Weights of a small transformer language model: LayerNorm before each block, biases.
MLP neurons of a small language model. Each row is named by its layer, matrix (up: input weights) and neuron, and shows model dimensions 384-479. Each number is 500 + 40 x the weight over its row's rms, rounded and kept within 0 to 999. Numbers have three digits each.
After each neuron's rows, "fires on" lists the tokens most often at its 100 highest values on Wikipedia text that the model never trained on.

L4.up1402:495502489541529542463489506534568513544610408514485549532507534502436523501585553472453474474509532562597539448414488542563561495412455506449541524436487511452523495585548540444524523533495449528516474499475526516502562458573460460585471507521481578436534429477509549548548537487520499445
fires on: "\n", " and", "|", "-"

L4.up999:527525533500503507511512490553466557463490464580400587522508529477486532443522537476501535505465523558477507499525511524507446441511460396522460484528504452510479551446504454506487514454516539485517495490643526556524473478492480498515494520489499524425587486514413570562494571526520469533
fires on: ".", " by", "\"", "'", "’"

L4.up938:502428600484520493557531513487572509547543542486428535473445496461494518473471506568492461451521465412471514528388542552487520511519519469462526626430481433566508504470494516519506445483495559528456502479600489553490492496459484515543478520562510532436486469514596487520486430477571486531
fires on: ",", " and", " or"

L4.up2:486481502531525482434493504515468555457547491507481517480544435496545453498532529496454528541480446429559423553564491509547545521486468541481454577465525512419506562520494466522526455491532366445503533508502519450515482469556533553590474550562510525503550417525521478484480515532547467547
fires on: " and", "–", "-", " or", ","

L3.up1862:483507519510540449478515482528570532518511451472444481546516558428521450484492460562531491524540511553545519486506468569514561449477505483524436528521517478463499500466474486441483516543446445533532470520546527516432504399585523513500453554509514518450548508533511563489549514534472513471
fires on: "=", " as", ":"

L3.up420:492525474524472444547544516522525494496508426437466510525516535520584536509581469482516491523504621470490584421476585576497492500467515573493525481554522474475517531514460483533487571499480518496576551464518520549506505476502436590533477603496532518513560499527528504460573550524510464394
fires on: ".", " St"

L4.up1631:489438494472487501523569447521576464532537534485544532489599494419467462514520556503436457477463459539563509551498571537511474460500444454463570520497497453456539421547471531466506499495511580506537524399470502506550529434517473477535499547540503560492549458495522531566543481487515526483
fires on: ",", ";"

L3.up855:487547504451520534515513475515524518449545458506489566528503523518451432462525487495498455506493556473526514471540536483498487472483388523560421513567487560561512505458513520456432482465555434435505510486523507528477541495615558522507487516504506474504570510507433472440416517509502482457
fires on: ":", ".", " I", " /", "-"

L4.up210:459485476526508487480488525535511474518543465440498488478523552455483496473539487484549482485535496501534507554516540470476523523481577605492523505565548461557516519481548540493528575485507400533540518582512439554484520518484522413543453503479557543548499518500505513452544486527557476514
fires on: " |", " the", " career", "|", "-"

L4.up120:538486518437545445429541444460590544555544543506453476549500525485542441540458510439473400563514578497535482560437514562541497510422463470479489502490536527483440496532529528495516531491524511502551535540449496517510567474554492582486500554502543596446497475539518498470535531471501540523
fires on: " to", "  ", " Ministry", "–", " Total", " State"

L4.up1879:443495469500529487482541440589499437414480485486516530495513514520576540459457548469505506484474528517574475558494504521474498457527478463481524523461502565502521443444490501468500475493462520502499562495510454462469421496511508520535484524554534533575512522488461556546524452529522497483
fires on: "|"

L3.up1780:409479469457513477469542514537516435469489520495491513484512567456558515469456508498487492467513491551637454514506548517508513409541487561513500532456517545504511511432467532513477433504527449558551579474460423415501464507534493579529499491543517515558512492524547526578518427532512493507
fires on: "|"

L4.up1318:539486518422497506465506497498550512528493536509518529532549559526476500474534518523440443562547496531494573479499529523543546504405440467585507543526535488490484560541477454443519548547529412500500466494461515495485473490503463554503411475501518554481473506515498607544555501490497524477
fires on: ":", "=", "\n\n", " by"

L4.up1392:395456489501516491522492525486448488530476421495472524502491530435459566555460492534526450570530511552566476466555527483565513456555537523520606484477517479481476528570528555513492418447532521515564481527436486541504526494457466436473491448521538491565495512467429486534454498584580497491
fires on: " |", "|", "-", "RA", ")"

L3.up1415:489560500464464451462561476475499549539512478515482575488518443525407425520511461523463471420561546545526510528510499530557528526507528513512532525481462486585508508485417513525477357520443433482452507506538454522584518583529487558487480462526503541559517468515502463437494456512502492407
fires on: " |", " it", " his", ",", " they"

L4.up1247:479489524422468491527493548473504490484446434455486417546551435447519567550500560458507515490530504495421458573492564482483472536557505504498524554493467487505447491529537566466495515492539424512600534616507429452521493488432467487544475556478515493505482456506491452465485420539481477514
fires on: " |", " 14", " 13", " 21", " 30", " 15"

L3.up1672:483528483499480546455531455533525550602566431494507486502491556527489464486510532508508460490535546472612520479463511512525557510422491455463507500456501500490486491565486427383476522485467551530540576481442499466506539434567473584556475562537532517479482473502530514505560581397527534411
fires on: "\n", "|"

L3.up1866:529627535512512546569545520513522517600491449436498526492432449455488573490500507543515485531521529508488554515510493552473571508506492458449484556495476462594486460435462593536531499483438522476416523468510490582483510533415463517524494556517528493525531401509525490490461515427523482436
fires on: " and", ","

L3.up1466:461582513451579475458492465521514488521560463489639475520496550459432495530486482468493524507550521476546536515484494584520393452538491554527456481466582528505503444495485480446480478476532482514481399496492522491502526566495533501496472560519516589527470424505495501472562492485472508353
fires on: " The", " A", ":", " This", " In"

L4.up1977:491562522476475447453482542541582525475566481549482512543485513465483396492630477495472438526478494491509497448526522562535506439475432383451436546445593492453419466483512459423477517505455464496494581533504488527518574479600531487581437599594498530428526459557504511520526523477496540482
fires on: "=", "-", "\n"

L3.up234:461521558465531453512550483515545607501564442476553468556586511481527450572576527548521474589496580492548485452478456543543501395447404503468564494404453443501475533553527560505519510526541533429581487467519476508536508365521473530543458593519525498511542529557509494542518529467482564508
fires on: "\n", ":", " by", ")", " of"

L3.up1440:429600541473544515494519466541593525543483467486543524476469456430546568551458515400519506457511562509533495485517520602477448464455576523543498488455475484526490483453547524487515532557528447508549553507490503523449480501451506518554450492486512588522466489556439527495518494424495514462
fires on: " (", "\n\n", ":"

L4.up109:505486502492469515503526500511519445508507438440480466537463507446433455397530499557504494506564447478540488509556616503537472527515425501501470491481515494489539518491509438501565512472551493480437442472468466532507544450514471496561513549493507488515499403541533501459507503485561512469
fires on: "-"

L3.up1286:438524477510488445508522465512517542521500497561498574581472497437455468550483473474534483496529553499538445507530501498545522462506416441488530508539446521511507517489496538531471490482519624533491443458483447521532569551480426503498481539464510517488517434545459572454542486489473570459
fires on: " A", "A", " a", " ITA"

L3.up696:461550518417592440449488504579500521479582530527572480500510434523513427523519486518545527449479552489552465520496507471531554580550450557494499566517553544440477477510466562497479478462440411470475521436489465408533516523594544493562458478551517471538465472493517478487453548576532508484
fires on: "–", "/"

L3.up75:513440490496494507457553453570515421424514520493512539552472423528534503408472515448523529457451578437583517580509548502511516455565449459478506487454482513439502509427457475499440493476480511592532551458541449411520462469591470437568469454495494485587574504492495505521421553504516560441
fires on: "|", " acc", "000", " to", "–", "wh"

L4.up97:490478526449598499479486482511502474399514449417497492528566452493458465510505522472453502512526513492499514461545482514509474412519437524525543547490459464530541462494547565511497453525482476502446528532521489487505499491500543550503448550507524510525475506469502488567499455535515453464
fires on: " ra", " Ra", " Su", " su"

L4.up247:580536542536506569516543529525567429517402473532425569551487524554387517503495498533533506523530532539512475499539539500437499460485504441456397495535524460512446528470480525442483577536491552487465503494605499531517528452492508471586478481516516571436521410568413489467509493517545512419
fires on: ".", ","

L4.up1147:470537533507565528532533524525410435483468530461454427542527514571421606504543497445484508473504508499546393519530519533507433445506580529490552480501495501499465450463483542517521465536555458491501528498574471507520561479440502510470482470546495615488514518527501481549533433481504554581
fires on: " |", "|"

L3.up1307:433559511509524470481479505549537482518467468486547544505482409440437471482454520547573515417493570492510572445514517536496522497482501553495421543461494500494509448463533527471532512447530481466515454466567536527517496518525513476584476597480506551550479456539449501474508532491525533449
fires on: "-", " al", " \"", " [", " ", "\n\n"

L4.up1126:487569502404490491471538458564530479432511550466552525493507524481477496513476504556529467454545467519499505556522596504528557530515572525433487520569516512518506530535560521501505484484498470540449519443463457543525487455485452529576496547522482522470498526460566510565440537555529530478
fires on: "'", "s", "-", "–", " that"

L3.up1073:539566553481509519550525512543520502513471448484445512533486513499457477569532544540518472485533530508506511543451595536436472461514532466440436488494581445556492519427443574455510561485467538502533500528626486471517496451429443509561456517517528540451514447530494525516543503513538512424
fires on: "."

L3.up1373:436580543463501498534532534480528505591478535483513509452472528459446542550482479501503466512523487481494500429500525565499506439490563457477493573470511455620508496510521598437497462474466500461442486511470491525471518516460481514549468527527502575527509470522542503463549473523497490416
fires on: ",", " and"

L3.up1353:547465544459535443476482468519507511482493472409541475514512588493561504512535541435472474528519440478481555500479498548432465500500477612468558562465477418471504482497513418519517573394480431531524504581515504494551486468508497475522440545517507505503492593475524538571599498477486490503
fires on: " at", " from", ":", " on"

L4.up130:480500529487527502512467494459559496462497492527467531534486526552616496509539500512535509516508535468504472526488466550522417477533499524481481503498537495447509509490515495472502537484493492447478501541534523465506588533514543516503477482525542567448525517558510555411529504445502525513
fires on: " I", " U", "O", "U", " Hu", " N"

L4.up1636:499568486452491525551512511488481523512511505446416517502491507540485510452539498453466500483537536534497428487464600546539481593508549558502464450432495580466466628539513465477502482460513405506521548489552437521540531565599538440504489574538522519535491461521496488527533516501548470503
fires on: " the", "ly", " its", " part"

L3.up1753:472506543453497499592539506545490476543465515504539587503527546533481448485570474482528469500548413487562512545505553490528528588520540562492494491493495433505488547540470477496531488495497492479438538556508475510530524605521557503506464528510510483573500536518572511463477576591507505487
fires on: "'", " an", " its", " the", " a"

L3.up1937:503420514448535540479544498503477497545572475474507473480560489462584509532481518488513447538448500504477430503482530527507448498474495475471450595477460507591512515482444469468485475475490413483435453484477521483466505544509444476636471500575514529483453451516529493565497510499549512464
fires on: ",", ":", "."

L4.up1410:431475546438536515528541566490456530496522549558485413500479555539457539483471452467578497486514500559430438508449529529502440445542539492480537489476495471524481442491464489479474428465455467432483484584600502439567502456472505472582498509509509507481507527487531497509554473515525460534
fires on: " |", "|"

L3.up484:472475556462540539498486532467487522528553527408458551495450601445456501483537518473551487495503487505465454493450526451456473518458520547491469524500476522525474539542479487429539561429442364478539484467499447480466543531466448519608474490513482490496437560506499519472527458557533455493
fires on: " (", ".", ",", " by", "–", "-"

L4.up1379:510526444505456556525514470514512445481453566527406525490476567430456509465477462549538516534565489533427473515494555524578464485492524385549493492424551516516472532438469545446489546510485476489563428529610511479499487413518471445516486508520499531490518467538466509464514506461556508519
fires on: " |", "er", "40", ".", "ess", "r"

L3.up93:478519502462500500518549453611556509523554546577494563517484490477554503492491499525532505465527573538549481459519554530550422502466466521511534518403397476508474515463542539416501548452570449437502537463524507518399492524498482538503442572474504475515524434565455496524560435463569531503
fires on: "\n\n", " position", "\n", "-", ")", " post"

L3.up1651:561461498462481496516568415540427568473515514482464495503495485450570494453577479504515473526525498481548543529543440519475498478527549510444508467496438481476473529493507461503532460492489475491501543463537518523464588387559460450537470522507512467429527472508506472445515547449555526437
fires on: " in", " to", ",", " at", " of"

L3.up1493:460466501474563505513579484508491457483509487513458526504556402562534523552500516498520577496544491497479486492479459495547453442558472498514481453524489507427522457450478514491496512434535476452545463461577449538498453529560528509549502509526524509525549520517500483538443472430590471535
fires on: "-"

L4.up1728:506536498481531506469502497473524466480477453437468510544469509512487522437543491516520477485562477517580453462573635493496457431547358466490480563467551499501533522475520463532494551558477459513439528453461467515545488505513490497519506570502508549555556455528588511428549479498486488459
fires on: "-"

L4.up1833:453417495488522541478528512530453523482576536481512441550544499443538479522537502471501519524470500473547488507531522521550428471557484450440538583457457470545538542474485532473512449424464408462472472550463489448536497483525470541580526475568496452496480513488559489481481496493545518508
fires on: ",", " |", " -", " –", " /"

L3.up654:532491517476541529509510450519469510458524504497493461487485491501475530503427500499542457495468446514514517601554550474554554593527556607463489595556484427552498411452558486512526499509450470433578458473544589494538494532478502496526462507486508510514484465494529507449486518542530534602
fires on: "=", "\"", " |", " =", "}"

L3.up1001:489486534463599572538558559507459477472508578420470464536547510520459592450479509515435498491501487532432430500580499511498445519531537613479466509560497449512494474439580500463482450450522481493540510509475528471475554516496503533564480526548521519418497530525493496497495482438511532555
fires on: " |", "  "

L3.up939:565538570446541489509550504491485534573463555573441523553536504459475574520544516487517532491519522481489558470542516549520497433510513507430492494482475442526477492429463522566519466482501548506483421539498524489515469491485463537492483540450496513512597525519590497542509521516496506467
fires on: " and", " it", " well", " or"

L3.up650:466489474495441502497547455550456480501465531515517507460582447430536531447495520461492481471527482523576485512597523552461453511454468489467453480523518496505518459526513494504520454554495565461512500438519542503499555459508475468576501532537493526486546534497531491507485570474521477477
fires on: " (", ",", " |"

L4.up1227:552522500485507525501571421547555503490497472533459553554538521482582473442528499494532441523530525448527474484511479537470485454503433474416512518485491536486483477472478503515525480555419446485520470502459502537483535449609505572484503525541560485395566445559519564501544503520524477479
fires on: "=", "-", ":", " of", "|"

L4.up58:521514492451431465494503478514512482531488469503529527527580478395440582470495534533536557514551566512520500454477503517488528471483493497479474489489506537466498505476467522514537467515418590448467547474520491536483543476539470467515523506547519558490534541548488546451500557482457543471
fires on: " |", " (", "ss", " Team", " van", ")"

L4.up2002:499526537499491572523564454490583449507436553445507554516408508493495403464539502508509509508515467501549468465545579544487424540506441477474488464451547478508534589477463505512528573542503507538493526460550476516546540435530467558573524472496478493434527433538515505572606477477574418391
fires on: ",", ".", ":"

L4.up1154:503558517444534501506526482532443503553443564421430545519600544456491416447487495533498498559518504511480536505545532534521587473479550520494476587536478516530509512512501621455528491458438387519546506515502472574520458478499469581599490572519492479461460476483595502561497502487451502447
fires on: "'", ",", " or", "-", "s", " which"

L3.up883:469531531451474536457571502542572491533440516537495493510488501451559489501493487488484477461506559491554509489535551520499594537509470444482589538418561455485465448471487436489499488536498511495515570465489477528526438475536441616505480561532501490452564550492525477605521488489470496535
fires on: " it", " It", " song", " he", " they"

L3.up1675:475442555456520501553519529477490536525605479467503446473542569454486465532513545490520504499488478485459474508442524540582421554539601446440533528571403504568486486539465483474547478422457415522511507547506488506571555501478466575550501535523512516501502456517475494548478432520571482559
fires on: " and", ",", " ("

L4.up939:545487519495525481459506491520577478454411404474461504500508543486416489533531522507486496512452500505549556589504533535454467519496505495454439538427532439420503516496487541464542601469470503512567495522582469521509492520484523486556439478529515549458530483527452507500519480528523524419
fires on: ".", "$", "W", " W"

L3.up1159:512517509493520495494527444487537505463469483551486541494472472574481552503457476515491498448527545588593507481493501566489492375489556438466486532537511534633531518473503561540574475554501478532513486466555512479500497585450437546502462515541518480524519434506514521514400462492588527446
fires on: " It", " it", "It"

L4.up1092:554469471463547523457488421522481557466515522444489416542568523555543478490537504434554523505543550493530559503540510493501512476474517504498545489633465450508493461528529495451503557507493538445544536349553509545515489455446504459553517525481513505453498474508523540473537511492461471529
fires on: " in", " to", ",", " Kingdom"

L3.up1744:513578560457522501485482554470503474595485415443479575508542461516521611489505543535477462501543447472588573487453582594480526483496506459518504531494491470529524467486540538513543490492486526545411450533480445518491513554398499466533522493512529524506505487500568530450529574407474522442
fires on: " and", " &"

L3.up55:508498539441483464513544487435423505529478511479564480507599478393576550451513523418518478489541428489578476512617486562461511465499493530486496508465527477500494561571453497445506528565481517518530537492482505528531492511519524490551512573552504506524507528526536512538536500518501490473
fires on: ",", " in", " –"

L4.up677:519431479430531568545484512521511456467545494445490502489556542482485536467473481473488518470496489518603453516503503488524517585505550518468474561516518545524498503509498438473484465537434414517500553537453521551547564541534510544603459562500493549546506463522500451537474473550542452472
fires on: " |", "-", ",", " de"

L4.up1243:523554528473519503467549490548507516457508506470437571464544559469487503461544519518460541520491484475492478505507558561498487492493462501432539501444516579505450498495419467500488509449460410535508476487546451576521475470459441570537518532551521506423545451526568524518557512531588457492
fires on: ",", " or", " to", "-", "–", " ×"

L3.up1938:521463554489475523474537495517477536528541457473505493500555515533538494464526496551495483496508470528478524531463497518573472541404434494530450498437537442445483499577518421458491565530491427503540441513503537523438464439548541507556478535511526505472487500509542554532541457496504520457
fires on: "\n", "\n\n", "=", ".", " video", "|"

L3.up1072:447465508458504439463522505560522487452470499470571500484496504508541486448535457477485471497526496508539545519534473568494544442530426535478556533488569444458462406451483492460489518448538398491504521528518415436524417515537532479518455521515504524515544530511537555493592462541530538560
fires on: "On", " On", " |", " on", "|"

L4.up865:544427509484510546486455543513429537469495496562486474527464514484449517427516506472548402467577405588547518459476473482584425527482497555539487532578475485513448498513528444457467484462436474441489501576559526405514479498467508533537469549528521553512512513484520552475542473573572525531
fires on: " |", "\n\n", "\n", "|", " =", " Title"

L3.up293:467586549489523524521499533529450490439462529457475471508431521447519508436482515535521525504455475415512460518524568518454469504509471520460470482514503465484491418442532557456506580497490472407559521527517472582495479475447436530531528538484504559452541483550488485466468451517608545469
fires on: "-", "–", "/", "+", " in"

L3.up349:498538528461425468490508531482475509493518442438458505539559443505462463475508506477531462496508416480497527503519556549444495530512436477522502517531476478523535494436497519518511547467492554546471474490501421512477487536545450520511509526490505527511507454504476522483508509481562511380
fires on: " and", " –", ":", " mi", " /"

L3.up803:505428529439463492477511498483523525469545426491535546607451439516479504525506501447494503467491467463505523552542516502557436415470501522506509541549482508518490501498500439501495571455483547523509533551494480535514474567515452558539478523487527529593484402510500512475461556509578543472
fires on: " the", " v", " mi", " ±", ":", " •"

L3.up92:439480550478462471497501517563513514529524530494446483580466453457522443502494523576520535532482475506462474542450477521487472534495452522451525507479554380556447473522550511532541533479497444449528470532441538476610543483463475507508493536461517468465537449523496515518508490442500521550
fires on: " |", "|", " election", ":", " elect"

L3.up1516:589492556549506483459493524511552506531546418469514506510460485583475453472614504547517472543502463455534581472478495525546442475521444435521511543420470443437518565505491507443505414474509436444582458475429512472570468504552492538499448488560505517480533558514516538502507520516496501533
fires on: ":", " •", " -"

L4.up1199:436507514507553507504505495513514546478521411518543572535443499502434524511531564486520474560543613534586504451546520498535568496471453498499543534502522477551604538495459469415473433526481516502535434504503441485567495422480459468543486509556521475481470526464499480407444554545532467551
fires on: " |", "|", " Team", " FW"

L3.up114:512564478518530492507528442498424556486549491581479563429546502526527492574529522517497561501544443488442504484514561523609464522516550503504505485551521471515467512496499552499492517474512544463484496473540540572565500452474482462511490553480517486525490508492566481494538523429510440599
fires on: "-", "/"

L4.up1532:480461546446511458511530447499418530526466512495517510470500553507484482482468477521504520501542505488421457467531505552484513473581516530374499484446491504441496477483506513503479455489472455511493483535507467505552498452520457518556477528528513496469540510506568479510550510537552473514
fires on: ",", ")", " |"

L3.up1497:448502511448465579467509497542513538484506426502483530480471573556460457538517577474505431377483500466537519494477560556563408498456505451553495529477523531492515538552537489445525558512485465511497480568526424515489476529589505565567512506491511502521517481480523509507518455488482506504
fires on: "-", "=", "|", "\n"

L3.up1242:437447533460494512483458528444466457422480533529539476495534547462583587454477583432536475525529544463574506524527497554436395425497511563427483524547506530530473503445493501505505518445518498467422471487523480446548510493483527504498495496522537528530510399536451575546532540508475524527
fires on: " W", " Mid", " N", "|", " U", " mid"

L3.up1249:512583579506586438477549508474561541545488459470423504544421514486486536503538501481547537524526498467535550457580422537541454405489434502496505481475519485465477416500511506512517457514539500528481423517506523534501510407497519510505482506523520518559535516530531519492497521447498506494
fires on: " and", " in", " or", " along"

L3.up1738:504401526443542464480520532546529446461519503519590558595479429471567488502477521502531512513524470434459521548552513583518478476501479553455503496488557476480473547581485477525497552461479522557505455545517516489493502460479490468478502557483529526555554434537535511551559502509487532542
fires on: " in", " mi", "-", "In", " the", " opened"

L4.up1869:455539523510568456446510496443510473408541504445459526546533447542479578469578516497542514432574504544556519479504506551537452404495439523472487526495549496488539447467478516507518532531476484552488455444481498529529435473466513525548531560520522555543550473555587482525547494496478508500
fires on: "-"

L4.up1132:528507516484577433536531480452516538518517445488460550484492451564515519567503487531548561420532418429459548515510425506532407537557441517528497474561575461513514410502486490488520528494529484522446427518489516599506395416497495511511538535499516525486475499529469518509486449444507467512
fires on: "-"

L3.up1608:446598538432519486504554517540571472548465517404630457455497514465481610448459504478521529458492446488541518437594534519480457470481440586463482545492543504619505528445551470543537526503543483529527480470505573546495493487561500519535505581470501509524481503532545510496455471501544568456
fires on: ",", ":", "-"

L3.up692:491504488428449542552487533404491535489525521461484495501448474483473555584447500527575469462514493521513518541504498493563426387525449534530511511526477475494517474525485537545509530520524453492555412575458531475520558485411472544517506506494514528527500468513466538492481499473568494515
fires on: " |", " 15", " −", " 16", " Pts", " hold"

L4.up499:480466440571542459435502472557531526443517572504493456498450467577548465453484531519413526560442480498519469524465471552543470484529462487443512539513531536456481496454532447438487474454420432471565587475560469453540463484529543557557505540529517531509547502510515491477512496454510449485
fires on: "-", "–", "|"

L3.up16:559493530471518562508534483483534507548477425478450495546504437466533578489478493508521443459569470526510534517434555546459528510519521439452503578552492464631483542509480523481491511493481558497437544447530456488516511506468476495548512514506526535467471413489533508490523530513539498442
fires on: " and", " or", " of"

L4.up285:488478503487528480486537482469531495463484483434509527543502529453541452447519540530499423527573469496634465481600620526513499464554406458463510544487560492496527507493499492529501508512525434518498545429466465462562508509491512468482516592519539533532571416556555485440547457540518526480
fires on: "-"

L4.up1135:483460530456491563422532506455508526481576530475522501454509471572481510510504546541482465523542523456461494611544477545508495527525460521446527524567583470530511515490451545502546484469476462506471585481546509491468484531575522498519433539509515488555445440509547530487510515528464545503
fires on: "=", "-", " 1", "1"

L4.up1498:498533513512469538494550499517540487453479493519451531519474477487508507523439529614484507508456435450572545606485471477509473556588562520461558517462457444458487498505517478544533586455521536492466496648482381479565506508412493417530520492482480484512546440504453480440429462467545554527
fires on: "|", " |", "%", " against", " from", " Democratic"

L3.up1500:476524518463537493415472510489466485494483508460601489485497429545487503494524547461519481448497510475520514486550542572490474556527539578449477570470605449455479474514487529512517490513440441501496522521505510522481545548543539482560437516559505489563487513513570485461472574510505551547
fires on: "/", "-", "–"

L4.up1651:477487522483445554514528497560508430551566503405458489495490522526480561434557492488557417515541471437610519440504549493496449449503498456516498527469509445509525562449450539519545456527575492484493462478504547506519506556535473491490503497516526571473512476525487527512586478510494556502
fires on: " the", ":", " allowed"

L4.up1698:547492546423508486526548439492581601485500483490501469507512463544549434451510506602510538515503525546523496418446479548481507435479530448514518478433508454562537533455443505465483471579469541469561498487467554513481490485537496551506456551544526529426543470546524570513464476532506531530
fires on: ":", "\n", ",", ")", " by"

L4.up770:483533476505553494524489553518510475511461413449497548572462513537441571451490504498471541483473547533537554551514532430450563459511456507483442543544534448518469461423478581541502560549441501543543511589517423451494493510498460440529460494553532626496552465532507550547531508564561509508
fires on: ".", "|", "-", "/"

L4.up1967:524456543477569514503524525565511453534508458461454480466488501454519520515504522552463522513513513492528449447504503500535480502463446539491449570511559488534559495498514481462550481545467438474539425493472530459495539449511496477589476528578492473448529589516541563547493467557521486551
fires on: ",", "s"

L4.up169:480536520434499498503540472450519490495503439452505548509492529518559457471556501451532508449527473446485466493504511543395467459511416583452475530483530513472516419486443455457511593534474462487484596438475481469542516448529483529563516480516535549508575405577564483474534468494575484419
fires on: "–", "-", " to", " the", ".", " in"

L3.up393:524515490492498410444513439564607524459490448513447483501558630477465423485517481521433451538535556563537511552464535556482477512443539409503505599455522572433499478577454511492498490515458438467499483473513502517460514527494549508488416534546519524490494509522499531519577565507491518567
fires on: " as", "=", " |", "\n\n", " Species", ":"

L3.up683:538512514494541467467443480533453544497537538454480495515485522489475473493474555477549507480546468384454506477502486454497491491452505614426552503540541481552478549540495531531544539502543451480498510494554548570527525527554528476528511504487519463517507524531518542559546491544504493575
fires on: "-", "|", "–", "{", "2", " m"

L3.up64:499559548453590507466511526600499486490543482448567419556436463535423519549492497509540527406579525496443513475457557525464467517520524563464509522504563442530458453490537539422494544504468415527550499420516513460508441516502575501509488547513501490542470484496514513483433495520495504442
fires on: "-", ":"

L4.up338:497503492505548532472460502469500549454434478395540503512493505533453526527506524455499456487522465507627404553609595506495516512498439544449508561523516503532484464575549529497555522511445445430546511553438488491515521580476456504540505521496489534507520467535583513500612477542506487494
fires on: "-", " of", "–", " |", " ("